{"num_hidden_layers": 9, "hidden_size": 192, "num_attention_heads": 2, "num_key_value_heads": 1, "head_dim": 96, "intermediate_size": 384, "vocab_size": 8192, "hidden_act": "swiglu", "norm": "rmsnorm", "norm_place": "pre", "norm_eps": 1e-05, "positions": "rope", "rope_theta": 500000.0, "rope_fraction": 1.0, "qk_norm": false, "attn_scale": 0.102, "bias": "none", "tie_word_embeddings": false, "parallel_block": false, "init": "normal", "init_std_qkv": 0.0412, "init_std_o": 0.0, "init_std_up": 0.0412, "init_std_down": 0.0, "optimizer": "adamw", "learning_rate": 0.00193, "beta1": 0.95, "beta2": 0.95, "weight_decay": 0.23, "lr_head": 0.0092, "max_grad_norm": 2.0, "warmup_steps": 286, "schedule": "cos", "final_lr_fraction": 0.0, "batch_tokens": 16384, "max_seq_len": 1024, "doc_mask": false, "train_tokens": 114000000, "max_steps": 6959, "dataset": "wikipedia_en"}
MLP neurons of a small language model. Each row is named by its layer, matrix (gate and up: input weights; down: output weights) and neuron, and shows model dimensions 0-127. Each number is 500 + 25 x the weight over its row's rms, rounded and kept within 0 to 999. Numbers have three digits each. A neuron's up and down rows have the sign that makes its largest values positive.
After each neuron's rows, "fires on" lists the tokens most often at its 100 highest values on Wikipedia text that the model never trained on.

L4.gate261:512490495490515523514461516516484510517530543525478524516482495553493476525456498490498462549501469512519521501504523448495508497465481459503446501509536479462459501497520511514519484539508510521466494455459497504504498459541547529491452475531540511488500536534548502511470545496496498508472489500523527465477436497501541513499491471494475475517505507528506484489465537475470512490500
L4.up261:509491496472495549501458514489476524492528518503493512500524478489489498468478521475478486515481467511508527502508499474497523572503521489524501482482514531424468496487484490492479468545492464519502495490470495558481480469521555536508456445509538498520520520520533471473488501511513505520512494519511532503503481497511505534536494499491502482493462555524496481502452532480488521512506
L4.down261:499520507501494533486512493513486532486472502500503497527522504450481523498509485500485484473523490518452533513484512505521509596521484509535543481474466533481488512456523502492492453508493495495525519490471473536504516510483504498526511479498501469491477498479452484499543506541507523515504501468458534521551518462534462545512512514522522519497465534492485469502492499471539504478508
fires on: "2", "0", "1", " three", " =", " seven"

L4.gate207:521460437509517492495532502471510496508518541445501490505470486497485501504516465451506498495520517573518524481500503482494479464459446475491467502492444513472496487478479496495493524511533532494503474544468477492484489500549521460513487486532497486506529486571499517486487519521464461480488472505526507476510509476507502535525508480518453493533500524460509490517478474494533500492479
L4.up207:477462477501529472491536513529525493512518443507480523554514475498488490528507487551509473496527513498539482489477531466492523482516558492526521488497503503540501481493497504520490469526512480488534543493520496464541517474492476497490485506474467492494529464494517510482514539479515510482498489469542560482499496510501471506486510543488523456522542515549502495522445501515518502481496
L4.down207:512471481506511506533479527499504502505471502503499535541495491537501542531536509565529511501466511455487483477488481470473516485513560489543500488434544518515483509501508501503518466537465452518504483473499550486480523451493492488534484509559514490511483514463494513459525507528492530507542478507508542483472521499464514508493434495502508489488498520530511539487572543507515539512512
fires on: " by"

L4.gate178:495493535468489452500505491520495511482527478504527519467464565434489540471507517481512507508521506485461520515473495464490523519520489515481461555535523523513532515549499521473458487520504519469453518535514512512494515529496468496510457474505519507503514491502486509501489548509536497497490491517503500527493489492542492501493510504527557521550537513529561483478456464558491535520482
L4.up178:449544495512516488501502493541510552491481473562494503496500539518495533510472533526482503552520515439523467520494531498536505538534515518528535523500496532508484504545530520519494527515489480514520543448489533513483541489537486485517517519526483446485517471470481497469504508469511508491473501529478471520491508501523497530504471487473533481471519482545520496482476508514528503494497
L4.down178:525540528549531514480513482482501498480524486563540490451465479489547514489478485494512547500480506493538504487527543518499529474496511496499472459500507490488489488461484525514538478522513493522485514492491473481463478517468492516547501462473501509543521486521473488512525449492478453541486485496485541516502471536488515536484474505481492465494471478488517497496490551491542497504520
fires on: " and", "ing", ","

L4.gate295:521521451499518481481504492491477478533537522440484477522537500489477513489453490500493507525517473526454508469504526482476461504505482486468469508537478497487554512502517490486481475520517514482522493528494494501416491500477462502511448501522471506549495535519515487485466504524532485482480490439510484498500536502513502490518495479513456507551504515489542468506441455499477498526509
L4.up295:518501525500508506516445461474460503490516517488511506493493468507495494486488497483497489514538450520462517519495449494507490499502501500501465538526517506496574552529493493454490501460475533479502483498548535455470498522478520505520526541481530540548512526497505533502455473518545525529483486476491485547493486480489461487507504539488504525547502485466510502498493462499472484523525
L4.down295:494474504472460531477470508466498454477502546511463469477494514521472478511502504481491489523498428506542505479526466479526549530507516512502515466502481508487525513478522521480450479464481539503573487508503476518492532554513506529474543471484521506489511482509471533515499483488524534524467463507512475515536462522512523486520534482491492538509517504510465508522503492529470501516479
fires on: " |", ",", ")", " code", ":", " and"

L4.gate90:527491499504488466528488530491479494503495525473499512486467471486498473503501490502521510470513544469465488529503493464473508484506533475539511495490476419530515487552495530500455483509540495512471494531541504481497492521497512517491498516530515515465527498516480513509520597509452516504495480439529507506498495478511515498517490468511479513507450508484478475506466501502485510481501
L4.up90:497526497524484509513479504488483514500533512498515477517468480490515513473512472499471510475500512474459477508512515507467533481516537524543514520484503438516492473546467522516510518478497514552467519500502526476531497516514506503520520531505498529539557471511512468529510547494468484487470490489518487512527457504503491480562498508509519499509507477473459493522504522525503526486556
L4.down90:456504485523499513459469490491487554463550494533457508516492507501523529480473495496492490515491454480532482463526520534515529499527505544505489533491521511503468505441502491521539499449479504534509497485454481486564483501485511503475504500494471521558496483501526447533483493488517471481482525548482504465531497540489492480496511502490503505502516493521508522501505510448541509470554
fires on: "1", "ly", " France", "2", "0"

L4.gate153:514511504485509497490548507505466543515499496447492538481488486488483485460511520538449500509487509513471532542487461488526507471545489475493509455488472490550541530483496540519546506463483489476483507455497522500523545525525481522490493524488491492506434496518513542521518483505487503499542518521500526519456477489490548484470536481519488501493492453477542511498523519487471491474479
L4.up153:503533510542520511466535492495488563497485502505511491491513469486502451457532489566507485493479487497447537514512506526499513515509472502511483507440514487536478496487480541506523541460472492520487534464487518522555522490534463462491500529496500495534458518513494508529527472513498479486535541523468483509485471483500491474490536527521482512483509468470513470506518531475498516514498
L4.down153:519488503534521502531467476460507507533482521536515470547530482518538471511476462514528485515488506479474508438492525506495493527481462490516461519495533480511480498502498549493507540492527501522489505490503518501579455501537448442497535471489528482514533512489511469510484494507483480503516510502491492467449490485521482497539486499512485457475454516511448466495522508492527473541498
fires on: " (", ",", "\n"

L3.gate290:490459529531523493462512509489495524505513487463453504509517490480502508510476547454545517442532454490486518498481475479505496505518533484522505501491507511498495561536526497513430494529518462503496506536512523484499532504508520499467489512521488485509544511481497517511499492493549438506501511475491545546466495514463549526468458474519462545443504482488525489524512487495506480491479
L3.up290:501493549521534543474513473501543517498527479512473481486495495483545479486492518467498536465476448474534480473513484497489510493517488499513458498497529529452442513523518506503462515537507503531539553492521521487507500500506518526525505515518507461511538516481449488488508456456523468495482525473471517542503490539486512482498498505495523526440537469469525520531520494525508476535487
L3.down290:536535505487504513519512458499491513501517516516518481478451509466537455503515461478436528515431528506525465486527519506495476479489472496499465488529523474458469471516475484488503537537488532529501523466502498508501490499490510521545491504491486490475499531497497491492494498481495494483485503545488465531572510525502492491508500508511516466516540519478546520492491503541480514522473
fires on: " ex", " speed", " v", " def", " organ"

L3.gate175:507479535477536500493509495525486470528535502476499520528458513519531528510552504454478511477512450554509526503499482515481508494491490469524517515553522490480524504539506550496487514490516503477480460477504514509474530517513521496497488498524526453526517516528482545486477501522529468495495463509518517491486537472544486517529511472500486461481523471469517488496502505495487482510513
L3.up175:487472468493490516543493512487496537488485522496487522521483510513491523518494448531495497496477486492529485471485499460487475512508525488452559471528544468503548494467510513499470465506492496472466468502526494532480492536480554491480491459480528492508545511518534462481504510495539497493485525486541519480509521491513513479531452513484483466512496513530487510525486459518544477481519
L3.down175:496528517533505507451505480442514529501496506495533474487491489466446484493499507515478446482511517474509481508487497472519514533493510536466535468480480509521546521481526510514484492522451483466520477489510496527486482538439466542511493476483528511475501517484490436482511490497475562513513495500507517532533508469484496479470429508500500494512447515524499511491487510513483475496522
fires on: "0", "1", "3"

L3.gate292:524505521511518531497501500523515453512511502492517482479462482477479510515488463477464503506462527509471578501512474507491485503485484467501534510456479499494522523515503473466512503477505499509489488511518520443489467471468522530501488486495497470498495460533528476502496478515503455468520445492512515508487477503540481485457478522541505503479515528481502530458564523519495506501502
L3.up292:515526532484496531523499481474501498484485470450528499457446474499491497480462447520508542534467486503474542526472443478509510541484494504497504475501512488498513509488496549509466555488505508481475460499531472517512464492480526496505497488493514501452466494521478482488480502458458454513507475513525490481490450523506483478497474508523480463538496528468491519513521512505508455513490
L3.down292:484509540478481466452522472502500499498482491500502483505490493512503450465487482509508492505471489509535451489544459498537519551473530482550507503527502523504489471503440453509460527485537505512504512486503481473507521488496465464519473529492471525469520527492522536515434507469500505508496500511489516536582490522514468479488467464528565480522506505461536515498484457528467506487466
fires on: "0", " Group", "4", " Gal", "1"

L4.gate383:554492485512510460490476464541503529506466479503492523485523520508542485483523441480500533498481460498516466551528505486483546484522507529487523507465507500547528483541462496547495488520506501497460487488522511484506488512530507521508511489475491479517525496516544464559505467495537518498464486481468505530501493509541487491469471497469518508513512523510436478473484480497511523539444
L4.up383:569464487493488477473487493552476542518499486475502516509519482518534486502520452489499525474497503502520456538515496463519517459530516518469521498477509515538541492489475517532502506493520555496467475494524493454485510543517522519507505517492483516503521493528523497564487493516487513517491479489476504540482499499517521521467499504488509512531493510494472501488485495457493506520441
L4.down383:469524490505460459485465472455493518450501483537529536486521500501494505489458487458513481537475488475484514525515478466484510495489541534515471507498512453517483450467465501517509516534473424514511511492439493478501482445522479488477494490493514493515520470509485506487506513522525472530491517507480481530585501488523526505518524488509533480490495467503483520505475502527515502466514
fires on: "_", " Case", " Love", " mode", "Baby"

L3.gate25:490507524535482471472484525522468516510461513515488565515497506493488525470482488485490551502502518477509509515467531525485499461502531482453517499500465476513493483515530510484485513507546468512509464506488462478509527502500508503475446471524473512478504511526490513475518524493485513487516428485555525506494489500524497492456456477544490526496497479492499502516491542490436508516487
L3.up25:483534536532473484468490507503521522485427467532527518520498538498493540457541467487479529498481505507468519516510509552502547496502500525468516470479498511500462474514488472506506532483503501541502501501535470452513499478520493545520471485534482511559490512503473522485502459466471498483504453484513510514499476505504484481515490485509514512498503494459466507502504495499484538508505
L3.down25:496495505517495484464478477479544473485463478490507481503507536500482537500531508499462514484443487509426500526556451493495530532528474522537524464473521549502475517469519462524517526509463520508462538509524519517520498515491447539527510491547491499544490516443484498536484450477477528521497514525469469507498496535510504490520509496494535486493502505480483498513532460518515518485492
fires on: " Po", " Mill", " Arch", " arch", " Ce", " good"

L4.gate144:536477436479529495493486498494453476544509472511485541478489453519453497469511547555487517479516517513481517504493485481480494520560495466489479510497472503523551505491532498489532502473515488522492453512481483495532564486544495511505478487486473498499491507506532472527538521516516497517508520522502511510472481488455539508469517481507471523485482477537487504532542475517469503507530
L4.up144:504521479487521512477490467521479494522466493543533503459467436519501484492533522587521494462515492527480494476494507471486498536510496520514473467511523510499532510523508437505504531463492501567503491501528497495555532497531502511527520518506500488489468543512523462499534478482500489501521555493475481500489479517465503499521489514491487498508498467499474519537541502511462523524480
L4.down144:521505542502503482521487506507540489539473527531476468498493505513520498515502479548542489509487498497489491494518537476506486506477525479525460462525537473476512477506537468525507513527506491513469528509515499480512469498522510501516533499493477528484453506537514477464491473469468510459496546494523499448476483491511518478528466505452537493523495500462543475522524503492504489534438
fires on: "1", "\n", "2", " first", "3", "---|---|---|---|"

L4.gate181:480442491517516510523490498490501449492548510448480540501501499503507498490476529484552485492497471480486560504466464440527485486460539477482496520513486466516519505524521530500515507507520541516502499507501469481478472546500488428517527557531493513476483465499488506489500558524502498481519507472546515491471478475516531496486533490486522496466479520525513489507510522530495475490487
L4.up181:438526573553514544519506480473513479472526511464501501486516508473508525450532520440527484507500485501497540502492458523479523513497525505498504544513543540516497493515487557488457536515516542494515520487508521539528523520502506445508534544506507480470538474496506497452486529520519499452481520498467467488496519513548500453515560530524538522486489506514498517504519493512507505503494
L4.down181:504543537508520511470490505519486522483505510509515508476478495494506508475519510449477521468488512529492464513506537518480467500549483535520508529493550555501522488490499493480483530535509515497483530491501536530542548489482537501488492481417541471491530532482483491508495514540502475448488492528487456504556495507455452489501540508545478495545510480508511518542523487485478509508502
fires on: "5", "7", "9", "6", "4", "8"

L3.gate329:508481500446509515498539502523489501524541499523517497504422490511516510494535519523486459517505478517530515486482541486484516516532515467507497526490501484498473496482514505496494497493504515465538489491510511487513478461551538522515467502491494489499451526535526500492479512507523503493563478476533523485483466524500485476503487522485458481561514508511510522496471507497465491500476
L3.up329:482480470496523472565481503548513519512513533507527480535470560460512484487510487532505471454503535473523517449480504496493503507516516515516499528488537494496518501537509483473546473499462501498493523536520536479471469509492538535481475499480533502547525502520550473531483489484530517503512506447498513501500502547547477490533505509470516500534466541463511495525494488507471524554541
L3.down329:488472469500531477538478492489534540518495525489526503501498533466519507482476464515514539447442519428479519469486471485486505511518476532522508482504539496508521461517461473466561502485475529494518509539513499488482466515461516513486490519507527523524517503476519483524493479489546518489490528494478485510545526521545491498535526467481525499506445510502454495488508468531494513544514
fires on: "3", " Bur", " Bre", " Bar", " Cy", "2"

L3.gate379:504432509450480539478536504517521501513554501538491537524511503496489531516513514503524475492476466503562516480506508471471473516526556500479508460532465499500472481501519485507513489562509528419497482519517513473481506508516529529506494495510487507506504539545529499501486528498512472511556499467534516449480491499488516511510457504514511497505490513513479498507475527514458496516502
L3.up379:500483511481503570487520490512523545476554518527497520506519519474504540509504496483505497501482461495519516489516533503478500528537500538485496481503497481489449464513499501513520499534499521449519529509494535492475492501480512534533489509489513516523522543510535463482479519479533491519546562487522485495511491523520500465530464534496540506495480519504446523511515514504482512531529
L3.down379:514562526549518493487514496504475579473469511453509519488523494504498524486510471466468523478459531491422472464494508525508493520508472503521486518493533503491503488493469496472509504445462486533503539504469483528527492490464477519467517514450482502482499472456485484515508484513490508491465537523467485514538487527542472498495517474524518518484488480473473543447550519511515503489504
fires on: "2", " Steve", " railway", " Bre", " bar", " metal"

L4.gate299:488518496457501475537514483525477500511534515504498488521516508526505523503546485485453520517512548503523474483486475487504475506517509499505528482563460527512524461552511515503553532526535522474494498517477507512476505508501461511533467469494512509457538518518456520475478557530503514509521514464503497525471535538515528524507482499504526520520496482506500508472453510488493458520541
L4.up299:487510487494495528515501467541489518517496473524525476517523496488532504485524490512467505538492497512538480522548507463501508543495495519471524469504494493504491466494504483499514520491521533486493533521505523539488517507499467487561501501501560522489528508533487524477509542508487508507512540443490488513513488556494490516527452527489510535544490512444503514473491516509509504502532
L4.down299:531480489532488531519560452464505531551468511505528492483515499465454514495524528485541482507501452510542505509515491480489510514498480479505493516444510512498507496477463463498481511490496502518518495519510500527490512534502510476576504533469506503522507508509498525527524478476482499467476503528499551483476488508525444507490478504532482447577537491493470488457541506478481541473480
fires on: ",", "),"

L4.gate161:477470461488534476457509480520512503483513501487454513526523490523435497487504546496547517479503502499494512468507519450544474490528470446510517518514516509527535483491474498477491497529501476509509502505520479512479496491516483513504480481506523512502508489496519538485471554511535505478483526425503523514470504514464505502511517513530472508529488513488559461530476479448491490495502
L4.up161:421521510515520505505478502498535528527490458555471516494547469498489464491499514514475479508464469495516539470525543505515505454483569481544501555506515484432505468480488539499470506514499472486525510499475512492490508528520458458499479518486518526491512496499508546489477491506493443527465503506488510497505482477500507537483508512497513515541501479529494491522498532493479507528514
L4.down161:491504542502493523536479504514501491505498477528478550445528504477500481531523477524465486467511509538502515470487510504487480496481539479503462505545510517443517501505507510479492518509501496488515484477454540500482525520514475439517475512425477485485459475508490528497532471475465516485477503553475543496521506490529453508480496506471508519542521504537485526497538542464485528557534
fires on: "1", "6", ",", ":", "2", " by"

L4.gate287:508527483465491500485520508526489506523507540474525493525475484483491475521510476481486518487500493551471473481558469472493474468446493529453491557567489474482468554504488497509494517493500489493511552502477476496501497467537501499514490487517501501556477494571508554473489484501486485480446496476501501472500444505511471499516506519507472488519479525480479493461469478528494511500478
L4.up287:467461457483477525480496522498506500521510515483486502510561459512500480475505543495537497525480499494509466499471471498473491538490545514484543474485472527476509501499501518481504504501443521474511469533520473450485519483492496479507534502511492493475464507519474525469497526478512543551549483503502507494490522459489494518529535462508503476500437496495475512467515560490469526501508
L4.down287:542529500475487526530515499483466466495511471519497500513518468497509514470469467450528514481467505482510502499478502479520490499481503489497583471492519488507499509517532565512506473476495509498526466498473503538447514493485506519480511495527446506459482495494454479528519501493502451536497497511541540496511524468489512513465500508527510507523543488511525525534482465557544492544490
fires on: " and", ",", "0", "="

L4.gate9:502498504474538503508500485503483478485522486534510516539516535498494534495525521492543519475493484477471513487479505506539540526483493463460537537521457485491516509510527536503512479538509506515496491499532480503492505536506464466536498491537472431510500484522519465488483526507504511454472461532521525469451521441509536531495529522508492476472520547528515514518491477533521477534510
L4.up9:450509548520509500511491493503494548507445484550498481535508512508527496479528468502491477442499513515455527511489553543483537491472539467489477533483518481477470506497483493472446516524472474521521442516516504535528487517486507464512468487488474447463504513528514526486505512535502535460452491514502510498494532450501507510512527495515488531481523532472506530485505464522494484499480
L4.down9:459465537536513516497474470526472542510461466542471493519517528512522494472496482504519494476544511524442505530481490490433509490498517468480466577498560534480484509498471504501477506521519440499497463519508511548546465450506513513494499520475515493494495524541524501478505474515538516496467515492517506490467483443514505500524508479495496529563515470482513511490502471498485491480477
fires on: "5", "6", "2", " as", " code", "4"

L4.gate291:468533511520492467502526470516541497490481546532506503529498574499485524494497493470507526487474532510476508496446506491536500513498556509473522521508485524538496526516519517487506529504487527521490538524489559506475492516534463490551522494460525486461512479486465586483484516527499512476519544478563487519493462532524491535505483559511518546493473523510483518511513494460523507494498
L4.up291:487514466479501473461527473473494497532505496496526533474519514532491492484512521552521528507534485478449524462515534514477530506517480487495494513553502499480490515462516526504513487509481477505531489531499442528507527510528478522515508484498514469489519440489492467503496518456523488474470499517505478540483521486460503511531547506458472529541540434510488492533477512517523505504535
L4.down291:561517537540485501526480491484507527464524509516488480498493505498509543490515488460490513446497548500494475521471456469519481454493489503490543485509524487493477487522498509515472535481486549497474489531523541514455460562470554474492470481472515481509485504469462515476521489530497522521486508468543512496517506474458480529476520516556495481504505556492477523508498528502501459511528
fires on: ":", " (", ",", " the", "9"

L4.gate263:516501522502529513519547508472493470524563510415494515475474458509506498492502483530504503512538510511503513475493490506472495500526479517493442506514531530523518518473498533507492515485455515472500497514498500477504521506515506515486489550520501559529452487511514549478485501511519499459513511511479497494484466514485483500527534500470492472510458517497529507518486513509464506481532
L4.up263:508488484504542456533542517451544506484518491446520528560486498507508499520467502533518485530486515499477536476482508488444459520501508522505466523532512498555496540513511538518499525515509543490483570531511486479497500540531490495490513574515503506485487497525491510430478524474499482461513516519515499472503500472514474505507513533488527481501492525506515511495498497564514521472528
L4.down263:484489534477503532500497510496487488483510519521498517509521532518481556493517505506506539501508463494485479490552508511507547499510493497523519516509514456465498498488538531525489524520512485470501507494483466508524514537495490491529464467548512464507525552526534445488510484490491497487516499486517493515559508506443528499484509459524508520491478494574503491512500489477482543519530
fires on: "3", "5", "2", "4", " as"

L4.gate80:468520495469473490485489483557499535513487528540472484502500494516549464501497506541477543483508524489491480487498554542528516528517519501521479528470532524510515535516517493498534534516479514519495526484525499471518543539525494498534515540470498501428527503506498532495547497510494515509530505504516515529478554522437496521502494522497531494529508520468498519527513518552491525546486
L4.up80:489524567483485482492483458497491514529482513551484496488467522494468515517530564496498446473498520480532539519474507480506484534509486454523531515497522467496524497516494510485513506532472480531506508454501504496508532502512544520531482522461498481432510482495478515492544511500486494474526524527471482518494542505477523516487517496499509512464539465484508527510501511525524483491505
L4.down80:490493500500484476483497461523505496502519504470507494483520502487521457522538519499521538488477518454512527499462513502511485525481524527537492528499539514505537476509497498467541538512486484514516467473470519457522460528493522504537503533511517495434494499482538513486501525511516459505529521485502453479516471492487489544483490523477480490522523548502503515502549542486471495512484
fires on: ",", " =", " is", " a", "2"

L3.gate49:500480497486473486490513527521486486540515547505496512498501453520504488542512520487504505485508502530494572462439535510500520507475477489504489542508481507490497537531496536483556495518487523512498473475474449464519477505465556445503508506547504497506499474527479549480468526529478479522481483502510536487475497450488514475464545497473453500502525464456509512483475540486499523498498
L3.up49:480489552485432542482494519525474528521503496455501506476498456486490513479495464537497500489473487524512552511482481520513529520486489514489541514472486557484489510508479527470472488523480505496476432535527490471505483516437572460517548512496509531476491494526514501484504511515486505536516497468498527514507506474485507474513502500484470480531480504437524518518494497530513504508507
L3.down49:472490528497468561491468515509453523508486457449483499513498475479481527465477450561490491495478483502502505518534458503534534511490510505473536497475510525484477509515505492512468491503471492479517454516514522510512507505460552498506551512434489519447491493522524473520521497472519528531528508475498510542508520499505478492510470502507503470543471506468513504507483463508525492498464
fires on: "1", " comp", "0", " took", " imp", " Exp"

L3.gate273:494493472481530481500518479516498513496517472496475521455527507528482469538497529448544475531544465511531500506467499493497563472470518495500517527542475518525516514454493478486505465480530508436535482469516445485477522517478482458475502477517502518508499545563508494454469516511492528497470481495536524506519518448496464508479478502480485508489513534493509496529472524520468496544511
L3.up273:482533546492497513440519526473571520503514481485488489469514499522512469461513502502533477514532464522471508507483542479521508502551468490536468482541574476480469500528495526495466491507547509491536516510464449454525520481525485510457499490499503508475493480492516504482484518479533528518499512524528506475513501473505483493480497484481492479555441525518492556511485451483516466512484
L3.down273:527503537513500503522489489509505421499508530474502476499500477521530512489506464514546505484496521502505486493500563501516515557471510498458489532529517499490492489521474483478498481504520520488442487525538511490517521449538520502535545513495508519481528480481504540555489476533498505493510542514485510463512497493485454519507473520506483462503513449524512495473509527464484492506504
fires on: "5", "6", "4", "0"

L4.gate30:515474494483481538495499484482512446548532518473500511486468519518482540502520487454550481495541508538491532508488518500515498472476452505482474544505482470520519509482468510518554514455476474538514490537490495501487474489489493493516522502540491487570515458517502483507500496497548507468458492443486465526500466509462493481489487502461509497532496511477506505508565504502462501495525
L4.up30:513524511506486472534507492502505526520509515467532466471521458531491494497468508488494527536491477518532524516507519519435455473467532517511524487522498533506491455503490496480472521495506527467513487501487501478512508445485511488492495490494497510503486519556494564474435492517478485467486450511522508519524492472527505489496528494512480483472435505478488518482460527502502473473514
L4.down30:518553524465522504527495516496520496510484511493457534494523541506478471479488501508497497484506491501505526473557489474469515508520536509482500489514513462491485521468479493522477451452537506501497513460495488527521481475491515533504464478463465509470501490555520501478503464494531493530487474501495522482480511474442509462482498475481548498501530509489507527522468455500501465513502
fires on: "0", ")", ";", "2", ",", "1"

L4.gate128:490523495516528484482507518487513492535548476447461522480497489519473476512522535490533495489541480539508504468508525487507518523511477528492483507533489521485463497492514493547505514487508512511506481473523459474531491506492488536469516492561531547497473525535522502489472523534515489523507511517503490490493520488474498492439493493484474477540455514516498480544486513487515460498501
L4.up128:503503542502492502492476501490513532496556475496469533502545522471479446479475504508508498484508466531485497477470497517501546549522514534491479519542497523450444525518470516551498495499500522477517507477528505480523537490484470531496533514533539540519501522511524508460483491546520510486526500564499485493505507490492497496442494514466501513516479523512506511513491534477483503492521
L4.down128:507500550500452513512497479511478531485508491504527521548537510504517526471455504507489494471502505470486482479487500508483556450497540527459509521524494503459498513505478484486514504530482514472490522527471492518521506507493486472497532487517546508514513484494507525548496510478507510486471516518528486445470509496528479523462525518476555488495469545519496503473486507494454503456534
fires on: "5", "3", "7", "4", "0", " million"

L3.gate330:499522503492502500468481489549502488518502522462492542504557509506481533495495463519491539489499546491499520475465547522538513504515501484482485485486527488546549507506526491467470485539513467470468451500492497533473502526501521509462514512474529527467516500512530512456493525529519498482516480432483504471483521537462500520499495460526493513515495558479560535508473487496488552505495
L3.up330:513563490537483487507491458537534494459492504534513506502514567470526518488514435516450510505494502470483495503493487542451516526528509536501491471499496502503519480490497472504505499511504494543494532478512492507527482476499499520488497513461557493494526495487506512509468501525502516523495467466490500518521492535496480518491485492528587542507502541454521522478514460495518517520523
L3.down330:533506478491506498466534474478535458426485528538492469510480525458527499493486515508486504512497487494523492499506478514462523510515526522504523494514428495489457514448447512530516508466507512537485535488538497491521520490479451509498461507548509498504498498485476506542505494496486499537499489540535520545551475493504482469491481490490538522477521510512466456485543493485506515510502
fires on: " them", " just", " C", " Ce", " arch", " four"

L3.gate171:494433470455506461511502532510473487541472499442479515474471474480476515532473521501533511567516555484508493482496502486498474506472491468478483498469471472496474518516504516483467510504526502481469441521562442517512509531491546518515542523512510489503540472497518511472517513521504447516443490480530541473496490444455496502485481471500518494511520509512495510519489485501497476470488
L3.up171:454488499491527494494508510517493507502467485516482495509482460503525535514489471521516522552502522498475504472492508513478477516437487510496442541478484509478444521499492496468486543501479539524496466526534500477494497496536539512519576531513493484508526475483504523414516454525533431515453510489484487480510498450457483476510519489511533487488545511480476504497520527466526528470501
L3.down171:451545532537503511522509492493509527467458468537477504524524502488532536502499459529474482493466475488446522516488494552479514503459515544523478501478504521462469516498517475491512556476477539522502510531471532486480493464508489506546553502461460487513486491463486498441499461493508482538530523499474415504483542505489523503515528493515565503480503499470497488500508530489518534483484
fires on: "0", "2", " Dr", " Art", " imp", " J"

L4.gate73:553483466511513477502496508540507494499516515523485493454540503493459487555499505493524510507530489488513501443500508532494514527451421479500477555569486544465488492509523484498481530532501452461516450486542514514501502508521489491507502472532496493502514496472485506499488510505492481480474465545515514489473539518496522495494505502512481483505509503504510493518512501487467467498494
L4.up73:505508450526491525491506491520482483479514502556487485464541538504464513511487516517515487519493453502504530478469529512503506517488492529508512535520472557497472479487497494486489529491470483510488489486525536490521477503543526434494534534483527501570517481445517502488482498486506482470510496554497462484495523482445493522520453512506475484540518496500491519507534558496495516480512
L4.down73:467531495522469497473500467510463492475511446535504532474508525490471511467485515488512496501506472494480536502471485480492528469537533524511524475455501494555500501497529470500548491453458480516473536526523469493515471484544501465505531495409514493556504457491515511531480486523506506504519528520510523458474498486445523534476473519519513524524505498510507526497547512503519526486546
fires on: "3", " —", " were", " Length", "5"

L4.gate22:511515477424497490512516493467512499534514521514471554511448480483487439494525515500481491494452491510510525498480495462512515507548500483476505518501477511536548541501507542490496505458475489458485469464547498481526512546540548514485508481487473535510502494489506487527510496534537526453518470540510529460451529503482517512504526514534468503524491472520485534516475484497506487512506
L4.up22:478523528483527482469539471534544539515498513500485497495514455481517489497535476488498516478502501547460534480501564531477516509481497524447474541445516502529490497542504503487467489465495537509506502484493529474507469545528549513500510509498472507508501545529473497482541486537531479454507518491492484479504501496508487504504533541552487538484523496493502503525536480452526535507499
L4.down22:495503501499532498515513495514494527520469489475449474551554453490517521505483499493527491478494488500465503489546517517452483514450508511470452563454518471520501490457564505490511488514501520507526501508464547522478448557492499488522513525498469507526465550515486509485519516527500506484506523507485468479457476536507472503499542527487485504451521531529492482512573504459521521499489
fires on: "\n"

L4.gate120:487493500471491466507528501452523513521475497461473513475529517485480482465525494510512511496476501525506569499493468458500524439508479451440526512467535503503554521487536542496496517483472520495486437489547514486498491510512537546493519496471557539489478504475499512549482538515541493480456509490523507518490513490487554494494486513572465495559526460496508507513494486494489502492482
L4.up120:488517490493519488485558482474538531487493514500500479517526493493506486461541470498494511468486501524489534497493481475481524472527467502435540542430517491500501488491516514506505496483456497513481471473517517499506501510522513580499508492459534521536455504476476450511476525477543477466448536519527484511537543521526516466493534548540507495508514496464472480515499488492526490554526
L4.down120:489520482510529535484490487540526520484508568537519480518477490499529458536489520487474523494486488482502461472482502521492482516498510498490471527508468488524461509524523475487520473492480474509481515496474505498515513539544474525545483457504504453561459495515471473476530484495515485491486505504479513458543494544526477467512526480498499485421474538517469437495500523494510513515546
fires on: "-", " ", "\n", "–"

L4.gate264:530507511467503461493543493520489471541500493514483502509482478503509491505526538527504528485530532507491515496515518493462462516492514477494499487554439506466526501523529492512526532540490532498497468485530491472486520559513520473479529481546452482503527524546553517499534529531518511492545511453488492481464532460505500539482513497533475513486479532516502495451471507494497513490471
L4.up264:499538489476473522510527480513471496518538477489507502485467507508517507500503540521462499499492487509483503488531451509529508531516485529497535484568494515495533506509509497467535520524502534491492475494529530485490555544496489449521566508487511487569506492503557479533524482514544510497515491509497482506508480488465494501534490546491477506514514508507470532469496525510486511522511
L4.down264:500523508496488519499514457460485502512543482489495489462465500491521528517492535509454516512505473481514514513511480495542530498515517547499541483544513507526526502482485504503531493499491517472523502506501497500511515557461492503503520529473540496576508462505506455532471468517552520490503489524499523496579507484446488490513505533486482519544548526501470531493504507498520515517518
fires on: "0", "|", "9", "---|---|---|---|", "2", "\n"